From a checkpoint of a small transformer trained on Wikipedia: 14 layers, a variant of Adam for these matrices.
MLP neurons of a small language model. Each row is named by its layer, matrix (up: input weights; down: output weights) and neuron, and shows model dimensions 64-319. Each number is 128 + 24 x the weight over its row's rms, rounded and kept within 0 to 255. Numbers have three digits each.
Before each neuron's rows, "fires on" lists the tokens most often at its 100 highest values on Wikipedia text that the model never trained on. A number after a token or word is its count.

fires on: " which" 47, " that" 9, " this" 5
L3.up418:119118134140108181136117116127108147106109102069131110122145117143136120124152093138108119128099156141159099112151107149087103117181170120142138102110152098138113132101127168134169121132134149136124135138143109160145134122188099181124142123136171162104115109131119117125112104130126097136143218102108131143127157100130104124107120116112138075106145092085095127148179119128117151163089162119127151135146119154107093085115175128161133135106164136150150102115129162137144098175123117141109152129110119124142131160130130088114126125132118107168120128112107143110128110148137097148140169159157128181113152148161148126147098150100130156094096128091114138108158123080121144141137143101132081099130140100123109107116116163121107172078149125087108133127056143156156138136090156
L3.down418:104113129131104121085146109124124144113127152124125165164136109142129177127098137117135171147146142130131177127091145112076100098117125147095122106124093179160114116115138135120061160134111151117070157131110137113154138163136103152105081154122197110135109124171138173113074109090122134110101127090148132135113137153121141135095117127135155120144107131108131129152148132130132145094126099125136142123100111144145147125113106120128139120164115142123152153122111151068136116110142118100133115120134141072108150140172131146127152159155127144104172115133131140118107146144160133153158122141176140113146126146144155142157157160146130107106082146129117106098163107107118099102142084073178121081116099106110092104119172108075147097108117145171159117122133101118102129137154135

fires on: " the" 53, " at" 7, "," 7, "s" 5, " or" 5, " and" 4
L9.up612:167093117139134101150112107124150103103101170095110159125150125136123134138179137081128164140158144114123138139160138142115170136131151135120124090117092144130127125112101142164104101099100105128141102126160111109098127119139131131113101076091079097159110132116134138109151129190137114160138137178123121142113125125153102113139085143085107170183113128114123148124128165103130110171156166136109142139134148122089147100122120127095124134137200141096171130147154152100088144121112151128175118131132158099116160113108145133110130094124132107116141111178120150129094094096152148154142142083135161117098109131170100123094093116129088152131107162093119130144128107119124121088149156073143128142184124165132131152108145099147135144151115096157099128127177172110141156123121131
L9.down612:107134115143123137120133147126139084105148095142146122125105123127137113105121133174133115141126115144131124114107103103160137164093118098139145124153112112160139159141097117108133108124111140116141149132074137125150114069189136125127109123131093148112102107172149111152141124106170148186049144091144171151170092143134110182136148157106152107137112158097163089107133127117157140120111135110126106174164102125121139157133129190077117137157115150115091091130116135144128113107135147177075118122106132134126094145140123145109152098138117164127134182106115105138109114100147111147122108139134121138147112121102149140138122115162170094127135125090124130145151206121117153132111183127151123100116121112137073115110098148146122154155111144123139111163108107140093110119114135

fires on: " 5" 30, " |" 27, " 6" 14, " 4" 9, " 7" 8
L3.up703:079150143147139108126149131148164152144138141170139161112125113131120106124170123143098108128136112184146121148139098172141168112095128162105144117142133062105116133121090130124153093166132156122115135143129143129130140138132101111127094157189168153122126151102120130135132124130144148130090124124184132103147108127131153096152095137096113148136122120114122121113180178136090131084120091099114166109139149111128101164123136121091094140131145135113128106127134143139056073090140120179079142118095145103128152121145096126144095107128138087132151105151176105108138113140139135092115132116098123159113140140126117113201074135144146114094124131162144126137138112121101130112140097133152145121140157186128106088109120144159129178144111107114128137142148082110095158096142156
L3.down703:117129167109173104115141122150126135128126092142101118173166126136095120115160107119122128145094122144137085118102121105110141154161113120125137142132138159159115109117176154147125123121119158156130170119165167111143085086135160105141097123128138164127099095142090134145129138144119109154140109173157106078100106128164130154156102097176114128124124131112118097113124179123153136091125111131129108089158117126131157147089118163229145118131152124135130158106117126116121137119138132072143135131154152096130108123099138137134109167181134120165117140093111124120138095088134153081115122083129165083124120124145120115086125152175101109138108115133132125164068100137146147141119098141135171138116115125103073134131085100096106142135095141137137137155114157143096085121188079

fires on: "===" 28, " not" 11, " 0" 9, " 4" 7, " 3" 7, " 1" 6
L3.up36:131136127122133099112127157165140154160130109132144100097123120188147160089156118111161142114106127155112138160111131183127114155141119086099158119139132087151107117125138123115151109109138135115129118151135131160125121149157139138083122182151107139092111117106151066075153093093158132153095175129145162101159123089151153132164126103148120107135167113118108125130074097136078175122146121133131128131131113142121125173171136136089115120147122144136135110164142168138130121135099124109124153174106163147093114129114078078142109137103147153109118110102187137130107117132100121126095163137108111144114137141115123137138102139124113160121136119151137156119099131144142146121113051096203143137102119061122113093119101198083156144137173148101128141148108119132125173138115103
L3.down36:155104114122141111127141103103121143133105136102135116141136116123125121158121126108081153116096134156118080126086139065110109083162143150135102110158130123141107160155154126151121161102173141143077130129130134138163092121105146124147100109090119086128137077155137143124107140135135137123125119139147127113141109079119071171099140184116137082126150194091131133135165176120139078117090161090102131149138124133145097145087115117122128090120152147122128157105108101099133140104111120126181140123164132141119114115142142161088117108145147103167180137125133106156105094093121160078157153141162156066147103118125112164146133133114118145157091099134114141152109144107122142100151144170104133098175131169141099145155146121184141127141132095132115122109120128160104147130153117

fires on: " the" 57, " his" 17, "s" 12, " her" 4
L9.up1096:113105122100098122159093148156163110139133161107126118136101112156156123138166146170147119169149144137100125088132150127118136091110173114149132139139149110118079111138143108142131130159092125112158120131135088104176136119151136145114132081131130141117109150129110132119123144130140128150123114129111127129120100106103097071125109142115130153177080113090160138105138130140131099168112131146160174094109140142084133114107108135108143166131150083110150100119149173135117091142150187140141129102135209117118144113111155126096111138137106155117179094120140109129148107121128099089069184122103137116083165151124108147128112129115115132127154125108110115147111122178128121085146115143127156119171099120119107125102133110140151159128096114123123076120139134122153146164100106
L9.down1096:157109099125125134092115101130095113081167150129080103153120121103130132098133119162133098152165078113106165091151132131120132137137131129118112106145137086172108172114107125071134098159138148101156156145127098095112123101135113104168116101130132141165164137190161128145142137136142141166083122094122164168130127146105084167122126125120125140146117134098160166088120102144152133145133147119117125132139165114158124125132115159096096121161118137127156156143140134097124101126126102124141122134157126122119126133136087142099105119144108142118129203105138138121139120150131136129131077084109131103129108146165123155148116179074138108121097091126099108196110109135088153146132154119102142121113139092125084088145144101145146114163095138167097113146115077185130120136087148

fires on: " (" 20, "\"" 16, " a" 9, "|" 8, " [" 6
L10.up737:137141097107115119155105170171109167127139177114124178158132082137120149102173107094144135114173146141124130143146150106143097101155122135117148123175129120172134120128112158132126148120142079130137105168131158131119167124126126127132115162162112090114142133141144113151144107078131116150158123165144119129099156131102133105118149096171132123113127132135162137118133117130099116123126121142129147157143151115140171133136097098093105146179143155181130145139129123140175106173097143145089157135129134105156138147104135094110095139123142161089165109125159140079116167143140104092106153096072077139129125095116113105152104086122125145134109109085110138122114140112158117129126078140141145069135131178131133142112130145141100125130126071123109135086131088173156092107149081
L10.down737:150115077117079118128102153145158087109127099118158127083109143139171156171113136144145123088108106124118096106104115178103133090115099109166145138191140099107124128119112137151155078111099095141100170078125146121113071134109167150101094148125143115130146119144173085172144119128158171120144152120091126170127093148085102125118130121141132085140108117135140138127114152100121143152151084121117146123112157104161128100126104129114125146137127162107150135135107145134113173116097130114159117138093114153057097149134119136124133123117117150100110144128157139128132188125141116165137155117091163115143127071126082128100131100106105090142157125113144099142150094186101119130141118154113130118144147103161129131112153159103135142134136139094097104144111113103100117177125115

fires on: ";" 72, " |" 24
L10.up214:140095102142153133131142130162152104151118151147111142118071115136120130135137125117124061121127117109092105110143135169154091127144146092134065136168132101140107139112105113162138094104081132120139131111154126146138135160141100131111126118106159134110123150113164128155123144125155167133131133137138129165135119067112083109161103128137051122164165127113111120146125148105116174124153108131168127136162141118115136097119127093102123124147128153136119118107127139141130116107138143142102121095144147129164117153100141133158120125081126119146133121115111103147085123136172155119150127087109114132090106112136128123127141101148093155077098111132112146092163136104112098140075141129174159081168142106120137110140118126159115128112130106106103098096164068190139097119087111
L10.down214:128117140151134107136105116128106132112108140133123113163109129097125163112088146135116126157090105143121127131102116123153147105131125117125126125141142141137144120130122139148150137104124122111109144141132109119105098255140113142126117154152139164119133108132146140156152073148151131106143105144128089129099138122133101145128130146157147144147088121129138115112166162149161158115131171127141123123151119166173076156115135133135154144155160129109096103150101133086102142082114142088141155100095145126118162154114127111105143115126115152152064116115110144123108086117140156155124111131115151161125146145130142116135133158127147144105144132119117132141137097142108132151116111140116117112131123119130115100130132122083114135125135125141127140125208131130146122137145118

fires on: " of" 69, " with" 15, " the" 10
L3.up37:156118131112116157145147123151139140106118140134131143166061145152143131114156114153136078178143116136099140147145108137104150107138142128088116125128128137141125124154140150136186133143119093146125083101143085138085116147157074156105138132151130116174147097115110154177114093135128160147165147141113112141078187112159136136133113132137107156147138147151151143078154109119103101109121109170131076117105138099069135120151094163131141094119152104118192131091124160137134114089147139148098143131120153102182134169097124134099144100104115133078180135126087136117124109139155107126107117147136171107145106161119173133121090106167103092147151118118159118125127121152129143142133123127184164119085158161139132123143121130125147126143136138164135136133136153131139172136142087
L3.down37:108141136129120151122111140118133145123127107098170132179139105107118162130127141106071134117124120180097144126171110135156114115107108144103181162105133089107093146145158114109127156156157167100130135145147104151092090104105134147115104152092130129104126110155116095107163169106135077123096120108120103146124097109142133158125160141109147120115123074118142135124110121144151121147113143104148130113127119144160124132136125140113110153125107152165086103134129115173121141127117110167130126094136146114109110163157076094092127187122124115121103118104120114134140135167199138081107141127153122117148176106170155124156157172112133152155148103125108087146134149107075126069101120166136129137157155149179123172096123119135110084097143091073122115070111130152135105139155143

fires on: " which" 23, " that" 14, " two" 10, " They" 8, " all" 6
L4.up191:084120112140117134172147169137170154157099108178130126139135162121140102060177105119172154114138145147127124157133097150098139122139115115115110117126198148095109087070131104178131128115149170129124110147114133153154137131113074143101110153163182177138109093108101117106100107131131164124130133099122144134104123117118091094107147129101126144102174120128119122150130132126143135107140104086148151152128131167167124163163173112150114134144150127145133116111116181137123111112082138161174118124149162143153116149137159111068136158117121123114124118118131130130087115110167130138111165141140092105091145160136147140115114136145110106133103137109121113124136098144140123118115119112129115117092146145115128105098127161130103200088136103118150158083129091134113112149136146
L4.down191:134136100152120122143107076112146102121102121155142141126157137124139135137151133114127155111125104113146156126121109112125099125154121087135150148121135148114136155162138105078124102130108138133144118154149121103135153140136107163136148134123165136165098153119114128106136121053128131131138137116143113116168122103141134171122080184114161141140103133108115143164180080142104085140155138130095108139084062145109166113105076152136105148133185104150092144138161136110147119175134129120141151131148150118137147109152147135148148189152082194104130159148135144157153111161135140084134117145163140159167125134129113124140136138095120146137150090148109067075127153137136119130125119127185162150144084097097128126120136151126095169114163148127176109118130156076093136155129093

fires on: "\n" 75, "|" 16, " |" 4
L7.up458:132130132127109197184179124149143137109085133128162163119149117128142080126123092145150088144146142130134150117149187135101160153172150119123116113114097124111111135169112108125132121120119094133126117129131133146168154121124119140133141106159122102081143090105133109160135142170116161130098162090160132151121138134082118095080124128157136174114096112160129113150146161129125132100131108122132156109129189150108127137156107138163113114176189133152130087104141155134125173156106103143092111153146119139116124116134123118091124123096122100091182134122102123099124122117105116146125122159139116107062132147148101147151089140122120119117178143119140089126117132120160101153090118133076158110116133132146118095097114113133162091133112132101116094103124149145125140160135118
L7.down458:138102156161148135081143121130160139133149135144126110103180129124118146146116119082140141117122112180110148111142093131166159141119111151101167102132112093146131152056147093127096170165133157112141120135143121143147108105126128102114139164098136130110128095148138116134137158122164102183102136087130113095113173121115119151084145099136139122123150177134097110106108135061162130146093116148151170168108149109074123123134152110137106134104154099150099110092143129160109132135118149120130093114112126124120129136136086135163139116145106123179087145115147110117175128088125119128129140090111119180112122076131144110139120129102114118067127097105136144147120133117116103072103144181127127128165108127144121138158140148112122099126131157149138119149146146098116118133127122

fires on: " of" 55, " well" 19, " passed" 4, " time" 4
L2.up170:115124092130101124161112112106162142112157161159152167123092165138139141122112151080120135138116159152103109117149081142181125074153123131132123104162143133112119122104117126151163100179128128135145121147151114151152127142177121150159117116147130065109143122151180152131077141127116131130158145088107183136145168126102113099150157122124133141053158136075136131144145123096169104119111125130150137128138112120135096120136123128162097172142079103134142130121093125177114109093142124169103103117087114140126123129095155133125138112153103149135159118165106128121117117107142152130123085159139153138094139097138134129124113121164116133109130170151135118101144111100132109138154081107107117072127175143144152135129122161112109116150107102153124097127104124124130116132132092
L2.down170:096127172084114096132115100143128153112129123115124146155128132153104117129154111122142122124098098160093168119117122104113121165145108144143103129123154110125111143123129142120095173124111169148128086125147126105096147124111154108134093112159095118115136081129176155091136141193097174095125123113141103159100104142152151098133111139135124138122089106128109115133098123103116094121144123101149136180128144093118148140138106109181123070085087133071120128152163149095184142116117152118143145133132134115136141130132099090152127126194122099145107122142112123134124156144167152120091155084119111139116100171085154153125117077086144149145137104177137107123118168151155113106106115176165132172138098156132098172143132158071132112137153117193145152145142086093113134142105085

fires on: " " 27, " a" 13, "|" 5, " |" 4, "==" 4, "'" 4
L9.up491:118088135093103091163121151142141140099103137141124146169108141107086133107151120111139151119149109125050133097159140073116109105153134171104123102088124174173086109161142134115137134098138111103135142101153123128169124121105121168114150136146134097149145105109180133131106113131114109142111150139125136139123093178158100149153151094135139105090122142098130110108133171131091120117139145137142148158157123140142153118133132093121113113135124122102192123135143134124198136141127125139156104125088120169118118156077159062146094089146123166143157125151120115119132072136139110145148119153119097119130149108115152109148110098107113139163132134097110095100102120139137138080083147137112117136155139126154124133123152111128137130174180141137123142132145121108147157110137131
L9.down491:093180120131109134150113164161145130168100097145118128132141130089112096161131141149123106118132117120185119109170112162099152110131100177104106152099102115101128109168105134139158142122113168119142127167121132109130116073084093122091112123080140135104159084119132118183121135157107149130086161119129100130098100148118134106131183145126147165153118078113099128118126128146111179132113127136085117109120152106126144166172125117166112122126148157105169121105108131133135122091174115125119135169129130105127145136111131090102115122137145130109135119106143131143149136131137160126146160130079116131122094072145162145144107153078079093155173087134134094155142133091104113138158131095146107151137098121191127138106166120144083181111156106120125117135128092157105107146112118

fires on: "." 55, "\n" 35, " but" 4
L2.up1234:136128170137109159170149105116084149182101166137144158124121118108126098128127113122145143138071148127106115139134166129113113108111135111080148118127138137119114123113137100098150159152143141129121104136143078175133099116127070161148107108145097133117135139116115146178101161127156094082115106102145139106092099126091116077089109107125132144132135117073122104122142167110119152168133160120104145094143117084129080069116161077158113146137158123132124156140129151179100149151107142173132097125132105132131102158122125099106106159126142085111116102097135120153138134096075104123112146183140138123090132123126132155151142152094159131108145139101134138089120117122099137137104115159116122089152141188131142106125107129141162133106135110149129134132136158128108122153105165
L2.down1234:165091140143127096146124125129109134131125189136150062136131177122122100148127119104130131068111124121141136095112109081114118105102139139084140119131136084105076167123094116142114181150136095149103133110125125115123108158099152107118137125115134126114160154132149159073123079123121106182131130069175106100152142133104111144151144119134091143142137114140159118156123119113131116151113077114175139160088182122149143091142156138163130093155113134112127131115146112170131086122121132095140163106119118123123115148149134172162108119154118146130091173140087150142151090167140089168136092099100160145122101136158190144154092181138165142134144141146127090102102137152107120166087136159167143125134145137133126127129114110156146137157117131157097121180123137120106119114125150

fires on: " of" 30, " to" 19, " from" 16, " at" 5, "ez" 4, "-" 4
L2.up1201:158135145135081110124128135119117177122108142148149135160077104110132131146164108145118093163186101124091094097125147114128134101123136118128131118136122079154146109132102075126162102123147125122108084139151107120066130141111054109177121123151141154145137119156112132139132121125139120151124177122108135140096098143110117131083137138141093124119141134143126178111173105116120129137141137104200142153128138077092129121156143131119130072085135135165156109096151152119130125120061137102115121107142132144133137166092108105103120100119099125105140094085103124111135115110124113145143085122110118113170132096121129191148128121185107113121134083062134124106150109151135134154103102096089085109113123114159108052123110123167168117104146127144149142118136120112146109104141141
L2.down1201:113137117161190120132144139174186142098158165098127151127112124138133148097157140103107069114126121132119128121151108109096108144101109133141114133123124117145095103105117109113132156125151127136130129122130091149136130121147104147133141148139142112104115096151140130135132104145111116143112148113129119181142185084169087097084138157139154078144132074173131113145089138123163122145093109108110134135119134095114134114114138152075100121138125120147117139104157114105133121123134157124110132154119111145132106151112141108145125138142140129100115120116118138152092112075162162153162102162152108102126121149151152165108129144108128109152122132196127108129168117158126121091100143132140132121117112127118131125140121123182080135171109161136154124061105155146110096133125136

fires on: "\n" 22, "===" 12, " where" 6, "|" 6, " was" 6, ";" 4
L4.up412:093138115089106109138170165171115191110141154124152161124103131147143096155148107123135139148091156105129115104089145151128125116119119151088108147135102100107143132098076116116107121128156103139083089113114157114168186151148126133142118106131148095118137138119127100166141097122100113135131125097114158115172094075106144147135139124159103143115169108107119115142143156162126161107107137121169148137136147145154167162108102099125080095143159142102148126100165119100144093173157098127188133131149131162155120137111112128121110139121143121088154144124111158133137146104113095094150117171123100121106141116133114155125095167140128177115137129130108101142144126119147114080111121139132145118143158130144147106092114137138105151167107112118106129089082118141084173136156158
L4.down412:145113163164152128115126085098181068110122116110129147163112140113086155081086133122124115100139083165097166151144136133126121131143165101131147103114123143148168129122160129140173138117080154142158180144142103162121104139121115104135131152131130158159124123146119134126137155134152138162140150111170141123105111190151109103121135143131120135150135147110114152088158116098099089157103129139127122148111127119080125104136139110108145133140089102149140140111089101085113137108111188144089116121104144106126119126141122150134136121147113127145127098121140084119137092164140144128117161085155141143158109146113154088175167070126135114147107106129126139109112154137116141168167106130112141148118139148104112149161153126110141126062160141202135137155124122129171094141065106

fires on: " the" 24, "|" 20, " –" 7, " born" 4, "\n" 4
L7.up580:171150117153136095139174155153193156111087128116148193150110160126094145090131095131090097142188115094151162179156164176100139149135168111170155125135136127119135115118137107167148118103110106127110153120126111133129150136131113155119133114138111114124142122089160071089097180120123130108164134126180148147134078115152125138148124085169090111130156165157153112143101144132125162102127117118151149112128124147112156086101124122110120108103162100160099113103140119112159128107141131145086118183118146105124145145116180120114115144122175107142133136160097139129158150094131112086120124108129088144128112119120178124125108120148114143152125170107146113109136145117158107095115093160124158170109114101132159128108152133159140113144097139097111102099089170144126118150114095
L7.down580:157064141087142138124098143095104169135117106097138090148133145162148109130127139106144148119113190132095125170096127123143161153129135132101115119090150120136137136116121121162123141181141131121142109145116139142142109130141124115127136130124149167080179100132131174113128127118127092111105092107092149146112148098106138136131108171129154112162145116120121109129126122138120113169110143178133156178103181100106136099111123134125115116124068135082117129116137117092124146089160129088151089075145091117124107134117127140166108140124116137091143088101140083122120163102152141177158100124126118166103126144129106081167170116091116096150124126150117125148162140150099136107111125174149115107137136157125118157140114132114125136127133127150119154155152108121127156118111170

fires on: " |" 82, " at" 8, " to" 4, " (" 4
L9.up742:119143123121099133118148123157143111177153106150124184164154165136104115096125117104123114114166121101127133125112098151100142103170136124124094098123154141092076133129117134121099162126067123118128105088138107180111131150118125120160138189163158129095123123075117094152134121122151143059146116149119144105129150141160131137131113097124077143118124104136154129144104113109126166137161146111155097110106152124123116175112113106140116103171139115135149112159114122146121124132115144173141144090113129161136124150109134097143123125077074150125165103114119184070069102116137143150096120133140072107132120122115128113160134096094134127110101150139140143087112140123147131127126064128168158119116146177129128104102117129161156150099137088113156060115132151171136166130121171
L9.down742:129146140146123103101147137093130130090118143120161118138132117176129163143126147146099148152143143103102099106099111158117137155088157124124103141129131105175147177129120185152135137132164135080164130112075159133117121255089140060101106141137115105181125147170137188098148135102124136168139133125137105142113126163127149124131105103126144130135138164155125084160116139118105103132094132110111148144143117124095122115135147099134153114117181117158148158110167101102103122150113143091125139136174097169145181122126115120126110107144133157139111162145121127097153126111116088086120154118140158141117124144119113130100154122100167133117122159127119108121101148116144164108127112159116147113123123136104142161139124148154131130137111141161132153123136093102152118130098091

fires on: " the" 17, "s" 13, " its" 10, " her" 7, " his" 6
L7.up1200:130137138131133109141123129114169118114079160115140138176140121106158150129156124124139133146148173132092137142145144140127144163105164128062109093126154123117103097122159093118130063127103124146132097143120093167115125118167108122160103122121152127115105129109122146132126134157115106131129205122125110141104118143062123106142094185092142156154122149101107156135112175110146117173119124142150114154148142098085163106120107122087130120120156131143159111124191143107157155144105176109096082125103138117172172153165139135103127112103110138105149101140163090098143174086132145078107144149121154121106117128153129159169085130099119117120139155091138102127122123173146132073175129147122144096142086121133160144104159163153179160168134120114145134129118158105168122137141113
L7.down1200:105095139129131132104142130146133096108151128158084105102115152154127127081099182121112122133179132086128093086115095136132160158116099147121170116121139105145091112067094136143116090101130129174136127123177141126139144106145162103113181111127116139133143148167110088120159133135161161147129148112114168142175115113171074128119139136111147120148126112128147120129124114096155133104103117145123148166144112086137171107128108132104109125154129145156154149103135089099123092108122128120139133136142142182167130092149120177127111148145162137105100200116138124159144087131167105121105108132161096110150120078108128180108152137184127145134108115128137146103112143139116109129116123132129131155136134121165125091126119117132095114125150124142151117129162123129148085125116148

fires on: " |" 54, " " 16, "." 7, " US" 6, " the" 6
L3.up681:131137138119123121149148144144103084103113171158146090153136132152130156111105125115170135149172116133133138124164160082131127136090155083138110153161173118156124102129142157124110129135123110125141156100142122124152185138117147160138124104154138109128124099140157098080133131143113099120146140103151170128095095123112168105149176123116128155153159122135179149115086146106098120157096091103143099161112110102101144082144119109123092140129132090155151122155147118147147129145169147146107095127147102146103108153131123128091120112101118203138088129117163142121108085143095139143100115135080176101088138135145164112161133136090160104144179120089096128123109107076129146103117105144139153118119094118134118089127160144110125107097133097171136087134134071100115108126091144
L3.down681:108135134098129138151144154127121154100113091078118155106121104132082114132142098127159133146088116112171133128120106154134167129107134166134155129093079124108149117117132138125117132116124168119130104151093117152132111132119106117123090130120152111108109073136139146125135084093101163135117143107127070132139149146148142122115121095157140114151104181148110102159170095108140130108125121113144135105141130130117120104137141085126127181131093096106101137111139105120121109125145121116156109096135158093096106175104142115103150149152140117095079147130129117143137133094101096114156132143139106115132165095159123158093101149069060164152112127142141116150128144145125133126145141126111102149106094139142180100120087130145159176104194104098149121121114124109131143103150159

fires on: " |" 43, ":" 7, "." 7, "\n" 6
L10.up190:124105122114117126150144143168134186139136114188103126155146149155096106168122103136137125144119120174097134099151134123155126144083162114167073128101142107101098098081099135123172144086086143117117038126158127185115100141126136119155123102101167137116131157149131157149116150147135131149082142131153124097118124100120106158082163147122130120140153074133088104125120112131125100118097136143104125111122158131123125146128122122105170144148165134130151144142165143126158125103133157148096156124096142123165142123130130129115130107171135148118127158140116130076107115082178106146092133103146134120140145125166129092135103118143084130071123162153146144084153096172127132141109142117155159108136106135170142116130114093161127087112108122123161124126098128177072118151133134
L10.down190:144132157127140125127132150146117102090085116157116143113136117091161130096124131060114135147144101080115160120086117130131141121149106109115147106160117114114136142125164128122094146089098143127154194114145109119125153213080118126118151137175130146125132133128098117105134136126131096146133139136142159138092144158082101102101176123160143135088104133160164134119135117127095177120198127134095104109130153102126124150140113145136084131159147135076121122088126105177095105114094139154132156139169169134113145106088150124065100157123119116158136123181156143114117131137116137088130118177167114134123115118163107143092131124129170153143108103137111167130125123124126137123139148152118078183193191129144082127079131147130135124110125137139161122120136086128149125166102148

fires on: "\n" 100
L4.up975:140118139101103163188159118122137110136103111127173154124123094115124108108115116073106124153125130156121122120128146095135125119121097081130142134119152107137109180132129113081116117107127122111116140137131132151136118130152145116174177147182102123121161160162147167107123132147127140136110142142145166169097088139124088119139097120108096105093130131163117158118128118121112152141150140132115136123127116136102122125137154103096124100197152140179149160106165136113103082149145123174123095114159122150150088104139127126131126103156081109081137136088135106106164108113109065181090147167152131089103155121140123097157091105126104088136145110136126127088104153093136133121094130130152124125139131147133130102123133106134184122105178123127140088105108110117114155147107113
L4.down975:085090123092156120112167146127130131132153149161127098147144120141096166113077138107131108163132093112115150132108088119169120186171117100117130101112156139127167160126128130114123145129138123104170150107152114129111157112133093143097125139102133123082154101139107155116137150140115148129156068112138121116102124135144135135132127139102109146140137122119132135147135097164132117114126117078116142140155126091140123105124149131175135115069122097096107117149130089118116132174104136087157090137146169130123141128141120149164142164152145129091093160107096138117185138147125123105089123100130144149151134141153146148138107189077119136126101095119162175074086135119137163124123167152164104131130145158137155088161125113123093100139119113123069147111122180158145121104105136

fires on: " |" 50, "\n" 34, " at" 5, ";" 5
L9.up883:105088127141140146134110132159123166144148121131133122147117157146132090121109112125133078114135145115125091096150118159183136130108167101095102113118113115135132098092109121138130110108084160145166097131164110169139133145153111136115124125126101141109142140141161116155136157110133184114133136138157146097115106116121086115117153124086091113149160118123127123130098115119108097092134162135165134107117154158157157156135140108117150154152114103122132107162118185100147085103075159181119129125104170123146100163119143141130124116112125100133156101104111154106085098097189132138125136147143080119139187136147143117153129108085062112102107151071159155098132156156124135122095152095112124118101128117131140123128127097136143109113114097141127097095114135170091137123139110
L9.down883:164156164117126134145136153129132155100144168128083110159169144143170138120143141150103150161130085126176188110135121136092113197123152111087121116156156126100144125123121159100141114160117119097169128110122152129122125215122134136134106145167138137114132188140155125129124101101097148140113125150097123145139129129134138100127144145132111098117111106127151120137106136144114138078121112107106119093128127113150116128134091136139113132141087158126115133155119082125141145133152121130125164120161127143134176156090108115113129131105173141115055109183102143093121101127137160127123140122121136117095147073144139100153155105121117161140137170121112131139126152113140124120096104101125113082079174083118123136163131157087147148094155140138119111103165042119078144079110107

fires on: "-" 23, "," 19, " a" 15, " an" 6, "ive" 4, "enti" 4
L4.up676:150137128120141131132164141135137140097120118147162138144086147122162118158106133139090113113143156163099182126132118140095107176127129133100101124140119150131135123097117122118189109105091131144111127122121095132145147120137115088159146129130094138107129118090091140143178148153089153150145103105130128122143102134120108132112120106141113118102151125155144131140141146145155063138147193027145133148170137133097143118114130095143129192103102102148130137121170119105146135089139100153183139133105121152128128156104130138143113104100141148141172108138145111061113122119107117128094099110138164166097131154174141100110147160162124102161145174178070145094098164134133137177092116136121148104087106139120119147114101136135158149144101105115112121129107120151109121152118121
L4.down676:123141152131113130113118162133093110169124117073106109148180114120116109106101118082124109120081133089092141149093139134134094138121129126120126155126094123144149129167106132118118125151158174088116113120153108128138161133172116104156085137118117125148111082136154154081119131126091141120120113155119151133145160147120115137143113119116141181145137159154099102083125144140152171130149092157149133091165108151100121119119121136140146154152142155115163096147119142117127150156096144133095106121134134139132126183175145138101085126131082098134111134148081130132139166136129155144172133153084153116133151140144126161129153129158140083096135115122142090145133134085113144101140125194164141104139129101167096131111181104169093157117140138115110171108149143126138156125111131

fires on: " 9" 37, " 6" 8, " 7" 6, " Year" 5, " 3" 5
L3.up1040:134134116130147127132085182136100141108110118147129153099126147133145128135152125131140154120105115138126121139130147121176155118144074119092081176131089095119116132158146169147187116161106148162119139096151141096107137095151144131134184167164161147114110137125141089089139121121145117123112130095141111102150092141089134095178090156130125129129111093100093123124116113133121123156109095141090146130113155120114125142112100094125139153143145124136215134115120127139123102125116144132171180125097147158113105133121094082178064082128120127119125140132130122086136124131114134115134137143075110143126130148151114113143088116129185155086090165114128121153141121090123126134143128073114152128149102155147109102164127093141120156118092095157160123129124124130125151092103165
L3.down1040:140161102083148122120099125153133121144140158127161133128121135111127134112145110116118110131056162129131126120126119068109118145094132145119075128127156147118089135135116146113143121088154119151119138155141137140110165126147145139160127110101158138135110117151130161092153108133124113134135094134076101125093165104109137114137093126128092130100134174111137160121118163111175195151082136094147102133110077126116099130113150175155111115139138113127131143136047099102135121112113105145137134119141136096144156095168145137098146140176154176162164106112132119145137092145105127165141120107140163109138088134098122168068150095103120080149130135130122163168126134144147085120126150167160094108153115124140114144111096110115125147155141150114117099134099115141086149126155173

fires on: " 5" 26, " 4" 15, " 3" 11, " of" 9, " 6" 9
L7.up961:113100133123147090155159156190153124158089136176123169192122136099111158108140130133145109128090134168074091156124104140088158165134137128109135134160113104131119149099141122121117098103116106132177163146138117112130125131115127146176136128151119146126129124103123111126126120125131139117093130161114100111137140115085148092116156144136113086123139128120132098119144117142115108131127098138145181121151104157115154132147126121112116131181142111113184102094115146156113109132108152101143140095108152117109122107149044122144094152140128167100117074146144094083122075122091132120084134130095107179103147082108161162139106101139129172160131179156193154096095149112101147122094112121131161109140157118149117162138082122141098144104149117132166104134125158147120157130150120
L7.down961:115104111091144115109126124143148163156148077095134130088168100104110112120184125097122112133104114090124085138109106131118144131138124139141077143102181140149168138149101089134112086096156154155101149134133138118107104173120144142153087162123167095122121151144111171088112137156104127136157086100142104163062090110109124133167109123154127136086097156123098122108128175094147110086147127136135144149160108078159117076128138122114144106144123148144137153105075116119157143123098153148148114133124116124120105141127137167151092163151134152095135148130123125123121100103102125083135154119172151103120120137151136064142149178134137110117134144147111135130124113104196143139137136130116178110109091125136129111151147121109106119167104164134104134182125134151123139113158114